config.toml
head_dim = 128
vocab_size = 8192
hidden_act = "tanh_gelu"
rope_theta = 10000.0
rope_fraction = 1.0
tie_word_embeddings = true
init_std_qkv = 0.0245
init_std_down = 0.00522
init_out_by_depth = true
lr_mult_down = 1.5
max_grad_norm = 1.0
warmup_steps = 200
schedule = "wsd"
decay_shape = "sqrt"
max_seq_len = 256
MLP neurons of a small language model. Each row is named by its layer, matrix (up: input weights; down: output weights) and neuron, and shows model dimensions 80-335. Each number is 500 + 40 x the weight over its row's rms, rounded and kept within 0 to 999. Numbers have three digits each.
After each neuron's rows, "fires after" lists the tokens most often just before its 100 highest values on Wikipedia text that the model never trained on; "fires before" lists the tokens most often just after its 100 highest values on Wikipedia text that the model never trained on.

L4.up1025:496487493513388467504484505581560540565546519467506543489553504437530483541462494539480534461532437486431526363436497432511507565522565566525510474440476506530528513452577467544516427497518505405509512542483543446473452497538507482515480544478474515470428407552520447480597518462515559499560479470500485488474475478480575516429478492470530472543493501430468517415462452544526432468471456493460508472518458513485455542477516507474442496509457488494468553521484524527464481472504471567526445475451482579467455526481537509536529516467492488496562469550518460513427495516469534550454506449468434496438453501532447518448482503539480531533409437492490500530486479552448461558476526442543506445514434459457514561500512525528518462509591485514489541495506508505606428447494598
L4.down1025:499433474503504461530502526477519498476486474536461516505447576525495478512481513416508488482496484522456485541570512513563457475525458490485476460566524511461545496582453465504530554459522570500501493487450474490452516542475495425482581547544524510562547477502503475517489479516556521487419455547534514409544536521529405550562503514512527561489468506532454560556482490396486521449488438550478430537516436490590480520516454452508447512444547542474533477476524446529484543536608516419481531494532463493571442535467498461516481463465472594532491515446454540500436523526526511473515531481470550474503499530483479454461458528496559463426560510471502579505528456551518508490526501472501476485466533472487574461457586426495454501496448439478459509504567543455475548518450453
fires after: " ", "|", "\n"
fires before: " |", "0", "4", "1", "9", "7"

L8.up830:511553511540513503529507501506498507484493535566543439464528497475470575479517535455524502469494526486460532544450429562527500517542421514457519525510520470488447535495441570533477501470495489464504498491392460493487601514462465543455489446517579503575514502480461447473571536483415453495545556481570469526579512516553553575471442523461466521533486470493481470509386465541459469463499545492517508503507478553448481488480460579507527485371505445538557553477448515577459411500537574581530497535556481507499480522485525504494427502518525465514454515393506504504463535492576508600494516493542432447445569548519524536490518486554518542623492461470489511510529528446444476443525559473531513474522557521462542459482448517556485504471534498502469448528529529483518482560447535
L8.down830:489509491480488467479511514471490521494491518532567548502409561516531481461451464538555515444495452515523465484460569499458531520475500518563483525531468450500459440485478425434473425490457467511511516519552572488489593481526492482555524587527540471444458574501544509538465484510568518476458461512532553443546494444516521435566563474552572486455513546531523485522514468488528527504508488483415499573477473439494549482547517507497490436566537443497459538489473494450571586561494395473444561493513565521493490539505551474560541443521495533513464487550457531463504504436508476366505492443410515511496521495568502460489530523456432407489548453495501533505545528539504480479497451507552502533502515508485522584516521506489499464497471512434536490477503529535520518503525502
fires after: "-", "|", "1", " R"
fires before: "1", "2", "9", "8", " |"

L4.up138:502501462489541485496566499483514459606514433505537492535592460608495523472445513438530526492474503477509451507507474534472491494473529571496506467452455503539607498438537486539506437477486464520473511529574483519517491448515494433428471553502497537442444431513478542485480525487489561452541487515514473497559542519555479577434491507481435502522461557424437563577524486535534468463498549431544531462472523435490471581539475452472475529466430470482523486536542544505522493573504511520601455510462424538466502515494512522532485475523500524489474464499426513533460486464478484481561492476521488521535468525574575562477461466533454479599503534451497475524509513467458418494519508463471547470514470556514522533558510506476475502471552480455451477552522492516497561584439536
L4.down138:467514508554425540528427527465509535381529534541530478520388500480508467546493516535439479512546388480481520556459451509445531527569536484462437518526489513438404463545506476583543540482544458523548446524510518504444539499547601459472483508449479528515495514514441525528487481543492424532461542518503480499555505467464530530523529472464516489477541477509479485524453464479474513558555503600517505482470513515512506507446534503497479497512450569555449492437522506539511555513526563499488521536529505496545480483573523523484509458573449497479499485554488488493497469535459469528544536486488494472476531493474501422540500523432554515422483535452463532569521475530543574544528534538517445614463533475474486506526487483582514533522462516541483450531560594469462508451448457
fires after: "4", "3", "2", "1", "5", "8"
fires before: " |", ".", "1", "7"

L4.up880:420497561515447473525488478466483470528497438531477418570552485525517517482532442430469495516513458437474533530545558431534455440483483472445557471514431466501446569526542503482471455482561484482435441519554519499480472547480509448568485458489525477535467415429517535468578503471490560458534492568554474525510515505582525592518465443544521515481514563531459487467588532443484447569454423460509484483480465444488508467476534452554536453498535537526484495483484544574498539556515528480434478455593548489446410519494548551568429471488468510493501493515468435534503476538467509436490469489453441496529483446410510416503496485436548468480539477437454502487432575409557440469489484487430496550506461516510443574537504561489510476456475534529444492519528547497544520548563501
L4.down880:541507581541502513414517496509546500463476514485529534503490518458460513439534510524542503462463494544547514523526543505467560509553598509501403510515550606581520391480426512526519530456510508488504491471465499437437436462590522449507517496506518453524601524518497446444502545498571516519442484498456522497528448474447490419511526473475519440488550467481571435498534528506467551460544507472478508617457528497560536510551509479509510554476526468492562569524544459411498534422453472502557456514435517500586423529491456517460486539429551505486573540525489501527538534506493518500503488557545553467467466556498496490428484486469481547490471484507509433514500478505528526523524450476602566513569486555490486505494529454529497593508462525482510511557525461521447491447551458
fires after: "9"
fires before: "3", "8", "9", "0", "4"

L6.up157:475473616505449469544507480529498520503464499456486529435477507465479535540569490535474533472397482529455508481475504525503437494501555422545465447494562556500592439465499482461502515513457433508538530555501453477485478468543479427433459520434482476404405512546496421506456482482518459559502534497458464531514472544438442488592519505518517498545444527524478586491545520518506513407477532482472397516534537535477436416534482482478483495511523483478492528552509520479476442538484479563528541527459454507564437557480531518513482542419511451446444518600479544507496538446593533487479538498529587515493458518502545581558482476544450428467460481455484416530493437427465456513501427458519514456544544444479483531497495491484520536501455482463496496514502467572445532451435435
L6.down157:547457527508464550552498455528485459525537476482567516500515553487439529438496555443541426490502529531483526572431550523534501530491652548530601501525475567406481505495509564537497534514458517526463438524475532486451526540489511476493509533485473472475549493476509517503471533567519582524477496558458435490519530500481523506520489579557552631516477503540499481490547543467473551534481538502571517520554504463507491544527475464418478520475458411537495511417452532479465552456549498530411528545551518526502546457435490480580475540606520524486530448482590538535501493525422524583458503496525409486514470467532490447494413517490488421499509494474503510578488493516560442578482562472476532532534474553519413454509471491459528513541457591512487520461573546535478529486530498
fires after: "0", "9", "2", "4"
fires before: "6", "1", "9", "0", "2", "7"

L6.up769:453523505499494453533453512491448454539466492562489498491504434468471575464487512484516483469495492442579478489561555549490439464543529562490478604503470530573519491506497525478502476485540505470492562594493437443587562570428554526499514562544523440542569474510579505505518479532509472465483536407555532449432524461538484467499499563407494506446497536460430477537499514500460446557459416499485518507532483539441513484523538509437444405535441521538507533474546533532493473520522520460519528552485478543487488490547549530488541450513491544474480516498438501553485445490510440554531537586495461576509586532459509550467412506515480520481524563544486532506474518501479524457490526558498534461519530542471464515486523514498482436461482444555523478505533485510475514459460497
L6.down769:541405484579488484483460478491533495486515518498533524500522525504487430522473470525448518518482421576478561503453462504468547543482541513514522517489492494440474485522504512592469473422516394501495531495437491566453532551584452491470457544477460501538480476549542437539548506478451563579474503563430477472485506501589490548513492553514574439452489495534512485534466429473490558505488454531472535552450565584506452516533455558489522497490577585532540471477467567469458485484471420501455543485487493496436466545504525522501436489483580527479514406483497508553486529487467448517533489549465457445535505422527484520506482485463488479558560484500569473529415498457457481461493440487516462488485525550490512575494490477508568488513608619610490561459515516508482507492470542
fires after: "1", "2", "6", "7", "9", "\n"
fires before: "2", " ", "1", "9", "7", "8"

L6.up954:492530483565467551506554495508490534473494499561530512478474518484549479511528605424500500485469553466472508546450503512516435464467441532532502494555475476464487471512521545441572490511514540433479531523476519572557540500463419451530489475474510489452563500535476500497422479482536399506495496606504502548514557544465402514548486577434528510512523473522489514497535504432472429484429544461523542517580496497510546502525550500511510516523563528467490484487502537575500494471510474467520569437486464485540432466542510454555537550484412518486530528470533476542544553471518520554443489542532478419510534546492478480458497455612451394527493514546491437502459542482557550489504473465515544459565501507506452519535533519500478503491543545429535532481487463508494505533538522
L6.down954:538544493510489585517490550469407450516429453461403489445475471508453445528515403476532524468481494582557475414454437564571573493479532444484465516450459520508542473527505489417502581502495571478522476503524439512494479484490556558514510527493466510609497621500438548550496573527468536458495510526521538540454526468528541547503524499483500561573464529519532558487473538459503524521500455580557568537504462501562478524540549525534405486578477476537461520441514561533493503445485504556449486506527518532434434482526485550464523492534509540429511482492541471496469521551538473512513540539509511498519503458482456500500506523532462542509504477476452495466470479504488523499522476470464455510445474505437474472435486425512553548529513491531496538471522422475557436448511460
fires after: "–", " ", "1", "3", "2", "."
fires before: " |", ")", "0", "–"

L6.up124:487510515496507479544507511492494576514529490529508465518455539540485483559453522516506486540439549556461510482508497546486477530453558540509468465509497577501514531479481508484439461487571473531488474540528492509540516452376461462586462502506524451496552480481485482506494475468503444492524446595508480570574492553496468513511532430539543493517509540483491558569496500538485475505462536513494526567491499484573561492551527563569508490522485477518540539556523545503412483492479493490449486544451416523624459553524479545530433501485484523524559444486514535492457497442505505556555500475463505524470501591517506526503447555564494493486422480458522564476511511513555480490549464605474484495534506533501480483476553481487525435498511508487583598545408524491465550515531482
L6.down124:441512483499442549445514525505493496481522504504441567475450439448407484493485535460489414487483471518493566435567536467507560534539524521554454552550486450504512474464510539477505525480465541524517489511480546525525501593567467552450490547541484526502508510510513493426560485517456502508468547434464536448448437498462541490453519584417461509477586509513497416414534535481541580542523456422474452524523493520504458534472401475412541504482493441529473535440516479457538508465497561434463471471594577520414477503426478474487465500497571522549452534493469471506516466512536528549445467490549484516551480378506513478508594471507505509520530521477442511502536438583562433536458490512480517545472467488504497525529491434501453498545492524436497485482502481494474470487547502
fires after: "1", "9", "0", "2"
fires before: "9", "8", "6", ".", "4"

L8.up905:554477549528553478491444438572478501553510470557464481587494515420443562548551588507527473557509468439558579572452551558535480490507517485556500495491499527501539569489575459450509464427478528516505580470455538489463548569454463532432516461561516571454506495529509482486484544487448448501540559517509474524471456461539512498528516447538501512437470512386491502515481552519471468515488451469532470558538489440466443514450482504523517576486572503513560497494469517523502561494486501507475480536550480447479480465470495508546433466553497508538494486463483526500554554518452526568509527560480510520524464503498533498463477560532489468488529529479496456450497516421487481541560525542500502464439573477483503589471477486432497532532506501473508514500531484469495541540514495
L8.down905:457489466491491495530518484486466432522556501463525551522464515454569456461466501412497505493491496505415509472459475500526532484516581471497567550611463446536414499504468530569484563598490554538499542501516506468504484498516511424530481568440475520516550523521560562526518549471507550530500448520515543542479513491506520522512477441485503421607512557493506511600492494564486534491491541530491515533506589486614465477529476484571490493567465502526460482522513529511556535582545502484414570539488560542529467515514483474500477517511507485527458498509511558533463460413493463505476484437570490474477458479585480467524542512492560471509463471454447477500474433503465500428465470538433539538567497498500543448500503567479427527534524504493532467466515588467510501424477520
fires after: "9", "8", "1", "0", "|"
fires before: "7", "8", "4", "9", "6", "5"

L6.up753:555497498502507537449526439482421505500431567456422513539487485515502457437490480443583487456506508536460561460388482525493574522505492529474445512583515452503626459525473489469512500510578504545517540469502452504564483519533580525520469510510455503481507523490545466510531431455462534544491493439481440483588497552491535508492462561521494483548485569478533523431539515522450504507446488501532550565523513483565517442561485501539509486546448500534474517558481512505540480488483579526516554426490465489440536558493454505470492517485445538473560547537531546471489435467506527501521499558536583528459530507430473498489542476417449537432456534502482570523506492463533472451437406524516496504478442426574460419414513471538515461525544554497466440535466510392508451507483494
L6.down753:444487455502468461526499509507519532454550485524573493512502503503532471491517453493439465557468443497549496528533483482516462489427553531525480424395424504469485456461529560474444545477456496504526447492500474490485523480530456482528513484581590458542439453511504569488528521500486476459488561512549560492520619510549433493522508481531559517493473448490492469543436498428502448533473470471506493416551478518497557535383535534435518493557550540430550565461556494442513554444468424523433443541547547450516488472532486516472571485497574498476497450494535446457442517484473467551493488495485475496458514518525537489535520472558513500506523445504465445522486476536457538529541522467505448499494515483426550521489490559442533555462507458509532534463547468488550541530454444
fires after: "1", "0", "9", "8", "bl"
fires before: " |", ":", "–", "ed", "."

L8.up446:456515491512545527555492466479528556475528623504580471527528494493571479468451473507531509536477527474459562469456526515572493537456524462506529485527448505547511513560505482428428447560530484482541474607507526507451509545450569494529483547542459426446524538562586508494486463459517520485501510494491458551465486529504492516453541497471501522486569457494456429534422443486467514515448522472512522484556443440391511539523436493475476513563512492558478541548587607473580479504553589459501504535484522453384491498531487411528427442487527508555449485626459452479515450487441573460506490558481471462432514571465528529475481466492512435483483498485401495493514568485437451508498515502519517484478524496524547517482577502480510474455533477553444522437465490460506508460486495
L8.down446:544501540558516519473480542414498483488494490487555490477458531529418540565440487485555482547557533463520479468502439509425502488535505510563501460519547426453473520478497594527513499488521519474493562457524566503457454455514487511484490554467432397612470481599507540472486511488536469498492472519558565469522454479471413552461457455533570516543534526522560497559597463437420459494498516467461567489504470567483496522484482459501464433467425421511494521434564492527558509517548536481533480494487522513499528469563535546521553530473567452458456483512474453497471480548524431527492478522561443556494460512505545500462508490458484541465465480460497511494541443444455499493484502558518483477514497465456486497524495517591581525487502529537570433487437563485485462504535541
fires after: " ", "1", "4", "5", "2"
fires before: ".", " |"

L2.up195:489532435587565483489473509570561473484501523397549508502466471465536476568515482413496578483528527482487508511518480465504568533506433454521491502559481492523530406456474519498477490439548500452532489544477505474551524510496455605480478464562440495559473527520517553575514485447489457526519498475588485501470504513543482538508476503473554518484476491412580509622471583462460580490467484514561590465505528443501533527475497503519480497568496540482483558455461533490521531427538551524442472468483573481480455469508458474517498455526578491474459454528427505487560504543509492462485558486499480512450503491453520446480456469503506461565447533504514450450493571523441458446468563428502498488563496497480493529428553471507535587539501518458499469450482483507539447520541494
L2.down195:491495488532492516482502511464466580472505468566473494439523519518505507468382507485465493509527504554512484511466584526532517507508528479513506410446498429553569493530535445491432556530419487518523532433452540501492490455505535468523491453509456496512508488525461521498535534579538457515482445515476486505661487452485513542614510472506505478550464559521424486433499451474511444522526463450492525498464523554472474463566473533404552510480520539502475402507482485508482492582459492484475541593481422513529557489486538525544489469457456489546605449461547417468482613527471494548483507551546497475525500489546486458575502520487509555472527520495531452530542489447474490465499470531499503511505462512550452483476469589572497417496470534590468517559531464519499558442485584
fires after: "0", "8", "9", "7", "5", "6"
fires before: ",", ".", "%", ":", " and", " |"

L6.up958:413464530490498523582502497531561512540524459440443567547522528518535467428534525433524518517443486481481477449515535521460450530499467512553471476503448523463580519497484504482528535467492483477528527553484529553542469516387426580555512481541465419455512512502416544484514505523519564537551511500498543488452478502496491513458501500499475468536473491462536501471533489535504457519521522521487523484430551466447506466511417493477476507465469477507556493495490564466529495477432559469435462529478429478517543508510482527507504505513557453379517522494495484500544546534433442518495553456481451455456549518507507496446408510579511477527424487431506559432533570536559464544456534509528410441551521504468467585495505438607494481469504475551479532472547509465547501496458478
L6.down958:482472431550466505511534550524508577432495526501522462453482501576456465461464486566405512525517466495490541499546539395440564470433489565450554452471435539498454560519466436527442505485514410598526486416488540468454433488507501534532455457450502461543471538465522501449545529502513504474509557520522416481429501488541530515512505540480530550483513478553504426504529499468504494482427438501482436498591427482498542529488554547484452523533541576467471541532525424602496500553499478516529501509552451617466477518537470532513538489540583524493495481574481431507512499499539477558516521522516472546468557489513455548557579466499498475472461454542538395510489520560534479505556507507544501528532460468526465472465546479481458481515478526509527551521571505440428481473541568
fires after: "2", "1", " ", "6", "7"
fires before: ".", " |", "–", ")", ":"

L8.up220:486476488572521564569548556478515478539496479493563560497487534528381493440493546605501492503528589500474501462451502460592519482436493497450479583489490470522540480459483520528542454477492494468526394568467429495543458504548495398444461464440462547456535511562451519486519397511468522568529467481484491573505516517435519487450551484440523512473461451474445529496476548541453514501459521483444500527490512493425531505402508420486526511515496550482403551502474452561542445429467503488431403491528514486474509470522480512477487420519559510496538550457508469548494505453532465470505552481522509420468464472498369484515507467464500524440502466497466550495479534558488549556455563471479509567501430497518522524494490472475523473523489484478479529494472414528512496449499493
L8.down220:458545516552478492530454481482434463458472448524465488434534534479492532567507469530456519490433500487527510435487533573509592459480477503493547471545479459477571502457538533520508458494513488464479583477535494546474534478445540515580496497525486469543527563433530451418488595521494486576467493575558516504459410480581541557524434463514403483532505564482527468479460467421556458456469526461445487513528423521584401563524511496517484528530524585509458449528495486468523536603527497573500516454489498517550498504485539495505471542453451468466498440538483502473535505483489449541541466455522476568547491493457538462522461503538488503524475483495491478526532461558482518530458437536546437477474545584512488471511504505466444425436487568510477466508468498534624449574463555
fires after: "1", "9", "2", "0", "-"
fires before: "–", ":", " |", "uc"

L2.up756:482477524478457618472545440534509547574487479484488497423553467471535556500470544433543447628559494481457387465564441491423478521530511505560489472398575492471515486515467406476460579490460472538511468578568444510504506503464526522532518537537523487497517535469462485510543500546525440570461523493509546540440497447497444477512524488483465466520513445465551492485495474517602463490568505430470514544476553499486562436532467523495496518528470510521540524490471536531475559533508496572523505509564494478541428561499500492479522499540475492413554465522498484452499508481536524503466547563486454501455557444495505477501542506510540471548550489461453513443509443443485545510520465489545457475441424441486475471474490530503463498449471497505532497532525481458463438486573538
L2.down756:521475447518534436499393532474507443441503578502473481555432565490476469545491548575481563422490546516471568509417509481517563487480448484499529530551475495552451479487538606489508490478588513454439568455476539518549485508511449538459481491475544521476485448494588528496432485511480564406531560522497498437566511537488543518456474488510489546519478541574464506537495517509484534469411471548550497421505460501476458543537479475517496482476566532521444460555463496473528496476504470428492515462502481478445604492514496473512458517494484499566403534470486562534518480471469482553527423448512539473508487564494486501496478524461493511489474443540566558608446544578474454497485479504470524457523492541559549530493551500543499567530525500486473585507409493531564548525423447
fires after: " |", " ", ":", "1"
fires before: "1", "2", "5", " ", " |", "3"

L6.up663:602480487594433549504581529507541503499451543500493465497545497534492531503603510417493478575549587412557536514501506550534540540498505444474476466539472474500537534449470511520493510520465459539480571558418487474530449458498503540499468515475542534461519466506531470511506530500542568505532451486489521418504434498489530553447455532537568505495446502474473574466437476580530429457450490519468534436497537512492465475499489431482431572458547483509466538522484528599527493558525490510527465471512537503498483465475488494520595444564466512502508610543533538569524438609467485588463498531561514546455491494465539451443505497486557529488475482485533537441534510486514538564534456505505467514495433513503529586449496556490491489607463504511526540517527510444465489504512445
L6.down663:476533493499447508507439508551394516536511531529477479579499564452464528524492385525491603461439387565566469509484554516475465577458451516573538546489522475523450527522427515546451463453432594480493476547544546497442474536440514552475541395523513492503465522557465491565471494477558510494511490522539498502506477504492503505450511497457558533469509480401571502520467493502473529447445544543473539426489457468513479530526491526504460502484547453515486487390479484472493511435505519610440515537490517451508559472467470521496498492469527503505584512418444507484495507541527528484491484512554467467482431501534484471593411536548460488522468510485435458583404458501489512491406439539464486511440521482528476452469476513510519532490467551486563556544472493511511516463439479
fires after: "1", "0", " member", "–", "9", "2"
fires before: ":", " the", "9", " |", "0"

L4.up977:470479495490542554500573539533532454540556505528515507433523470496456432490512468450558390484486418533576501504489543560477470509493504511534558532482499569443531497512467540484492506462574448509517552487568553441506508549470526479515492539495475511445551468499560465519504521487580472582488438445505522495574467502564483576556486477468524494454471485558517500554496548516509421495502553434439543524496461544520493540479523499482540528481575502456472509513470465560446523553513449494497521514521394504451526506493486518515456538491483438484497488555506463527534546446514535456473510464440535502458584504563495524502506522532501565493482446623475539481519564541496488556472579498421498522515482492498505474472448481502531472513610573465500524507493467439538554582504460
L4.down977:433461445462480474439521490494396507497522552476481493575473469461525478507474484529530544440530553490474510465493494526531505551538452514459429411483508444485439451523522499466512524502492509466508447532481492444466562472481453479492494508501479559549527491513498475480495552510422505493470494531528486523494566515493509466472531491454515411483494475472543491426479473533532548462546488501552503421523527481502488448467490526517490495555486470465494516455554476455550498441481544541419472500506566461494507382504474472402529455471455498487530500487511455465494431493500529539471485509520481544525441519494579513494503578463565474484620471370487461495416435386496498510507432465564512538539537491450479486490539517475536518478487456471581511472459453571433499460513538
fires after: "1", "2", " |", "9", " "
fires before: ",", ".", " |", "2"

L4.up327:425523514495560529488526504476507544469469513542498555475514566562477558500436493546527530532562509534416451459472563535498433470546496483521503530591455486529509511567462529524533468508530533432519507447495428445461445500486456516478522481533465535490487433488395498504529576576521497434489525497498481499518455454513443523464529485472490536411482548501536524452492562569510476516468522462434482481539536493556480503499469556516514544552457499535520565545513540507529488499474519485584557473529465541500571463560495491534418537490489544533543484453512579584488477460468513480575426506482543446559521418472469558523380517542598521494518551477467530503523529468443503558493445529472480478535457538547517541525551524423562504545458478484557501537539439508410523465476488
L4.down327:445503523484446495500536462567491475563423465545550517504535440477564481514604515457459446569533500518550609467477525480577562502443464499457486461467443559521488511439514489474445431531568536517495505480507524580485570551547493467469461538454506421483551611544585483543497487484401550532523458533508495513470548443474481463494463457540557442494538531518461449463538442471543489476533491512506554553498522488482463525524571463477458424496572492503475568486489483502456496487566504522565416549529459518559530582451464555484553493542485481430492505508483491458479520542515439475485501533522449511491513459524459419519571499435465512494475491491527513527483509495522513494526527520512558517486540497424512449473480424472462466480481538476449550525505502518540447534498499
fires after: " ", " November", "2", " December", " on"
fires before: ",", "1", "2", "3", "9"

L8.up332:550515471502497529397499493540465441456527552506495457461504530536524458527405554487547485500488508499510477459490513501516625549586445531457544478511483513499549533425512563543522485520455505562479473492393471567458481496503513485506471484491461448451568460528467485458475586480571429425463492549466480454487511506485473482477481473474542534427517490542536467508503533488511482509480487519540515495472578464472395427486541512519544471493533569528534489431493510510556534529487530582498525442434537478543509475518540486499487469576535513515490488495563500482443504549492526447459516473511434441502483493513486478491517551542414459509494482569497494511512504522493444556504549453436485494594407543593531487441453567512450442536419428552438490550468561526457491512528434
L8.down332:512463470487529478548469485473480500524488482504485511479481512538525515490508441489481490499547539463554506513525444447493482445398566502438462478513438491471425468532546505492455485497527465495474470515447526535500497503526481549425521575431556468474483498491533502464532433477506621582467442457510473477579436518510551560619446490562435508540513524510462500493492482506497472538545553462504517515559440575496477551547407523520515463550572467537451580561478545499415482481548479484491473489510442496474507578425502525491551495423469451544485524493440506530416524438509398572523530547484570575538486494461388489505405470501566531578484574505485480507540471473492559470462417502562532532482534463393498520537500494531503520505584544442467562493520457533522469539465454
fires after: " |", " ", "9", "4"
fires before: "2", "3", "1", "4", "0", "5"

L6.up1022:472514464541489444486515476520479468470535609496482454538529472531487482530589510488445476510496494456502513595514488467503501542464538572483490523526450489510450490571505552499478489510446581538464491521461522489533553388410505450448611452527550493552450498500445556466542470461476553506534462511487514512490473532493490526461507512495502494461441544496475447467474474554476521477460484384451478490464529518484503501481470519568520490492550568547490512467528508536507478500583562500492488523517549452504445570529506479473512536578578561539540507535537544524481428510542443489482515552497467514524457541458542495457473486483516518450444489499411534494473520508546576497456526527448465517544397499508450544556497461534487497486548499477480475496493481450491439517474436
L6.down1022:587534538509580459529503516589467494542537485515496506473511525524513498428437495533583462425533531449497530389518503477494579503515461409404527501516459489429501512495452520486514469452493501492558491532455552542498416586514546473490504465502497490465586548597410413426535410488471478528550530502512498516525486469412514509534555496489508459502455522503540501462529529512481544501481453520436551513499470471553445542574480499484449499518500536526486505508430455505493471476418493592529518562575515540492549480437495513497509514476498457472562530536486454512453534522492472528493495479578489568563478458537514541499487500482560442527515523484532511501530491498518533473464505519461549544528552453514461478405570526523507531520522569509544564495416452573482554541492605
fires after: " /", "2", "1", "0", " Apps", ":"
fires before: ":", "1", "Gls", " |", " /", " Goals"

L4.up514:532497492516494477455539475559484546542521461558470539526478497532507513478524512503454525543541462467532489456488532527532434485457510450550506536518531409460546490482512499578508525502456559597439482485547451547538486499412585551534451481477526487468500473508441502548423481477451494514491437469450496579568540489458443497554479468466535489511501441490473489422539602518542508484574541495493492518473582507504524475507517407536476506561516523508529495462536453486563571507522515444468513533501520523507538484440539526566508542508402551486524525496522520546510552418493530475527480579518545530496482486540525443475481460458501553483489412516547488490544529443523597467432490529578474510499484496537518518510471492503453538452491505462448534470439436505481490496477533
L4.down514:569549558511535394500448503489491470548452466545536518526519523482562451535531526474481519428507556486493531443495476501535504444520528463553499480543456502498486523487513526495440471503464486521525540414550529489553522477500516452495481544436483387410502547521510473482538489503515534545424506512468530485551517479459534527399517492482496507575424444558497414406492526520480483567531521433506481556540524458456512500464477489522528521460502489555522594536527419473482485469510485518488476478617480505426485561528427495519446484402426593513445514534456472483512436537479448496484552447564540519508453557495451472514500509524465460495482495500475500480488457498509454531484526486510557529466474444451518476550496545495496511484510543486507527543432462510583532546496529
fires after: " ", " |", ":", "2"
fires before: " |", "2", "3", "1", "9", "6"

L8.up609:446435470502518441506502500575528499508502484468486508458543515515488528470541520447497490549476504434455507534457447509532460521476547508548543500543438538527575458519541496582521466407482546547416496467485440571505481529432468461542511446565497476514504474548502469482475439460472395472512481522579522523479535469491589536483487593476527439466532434483521418552495549467518501492473485444489445449475517492510527578482450473459460507546508510478461535561519513457528487527512522528447498485482526454552485509563514452536431540479552542620502552494487481517515477444513488432542436489570464589514465458501581496495506512526472488506528493493442531505446478453511522428483434449487530554473501495540519471465543484565550512567458558513485450543577508535489480459509499
L8.down609:563507577477506474484538457456526542485467524517537534585528582437476492508504486458537507535531504520513532475573529573533588553568442456476403497549412450528504491456473488484470543457571480511528506482439567455478540383460516500516473510428501512531442546532452538493464577493488505518465450484474478471539457479495460456472460447565514502520437493566471497499507566524457452528445498553472504484457419477536556531568489482476452561516481598554483546417479488599543508483521470473491518514472480517466533477486480449531483529481527500501477455514556564534477477565485441547506486541464428480488460469556482468466497514488470409411551487485462503475496458514398500499511508475468504432550425510524497536555481480473565531419495547517474531502482535493485512520467521
fires after: "1", "4", "3", "2", " ", "5"
fires before: " |", "."

L8.up583:498549444535551478524519542419534458559478514576520465521505437476537586430546490539459479532482553456466547537532489421420545518585544586545598552497481502495435410542524488552527493457515483493499461518507571506525498545511515477506447562498514601515482529521512497440503489536424418487534581539530483522424454465490562488479441471534501496466448482486495490456471456410479423480458537463500493524484502519506510524546536517516502522481513522500500504474471458496452455481488442470461521503476509499430535513540515565508500429519518509497544563467537532474446512461511450445517537444529465510493512563483502382526523447487498505414498497462504463435528475497497518457492382426519549500567533557560492517528404485580471470477464482430486483548482530515443566499469529
L8.down583:439511510481519557576466489521456437489527514500482502446507521527540450481507464534580510461524553551603474482517565424496477425466615523574479483514519455582562565502458413490481525477466515405509507477421552521540445442477503503490526499496403495483496456499453485421460525557508490442460472499575505520548503520501443527494516569453444439520525488516469510559499481554475548485538528474512489496530500423488463512500407506483532524484506469464511513491504547497594536583515507444575529477414572558532501514482485466479516521474534427471481498475536507413535457519465482440496486494547521449497517524510424543478478497509511554540559469476549503501502518468477508504461500466546501484505454521517439493466589448504499555526540450532449489467554500544447479520561487
fires after: " "
fires before: "0"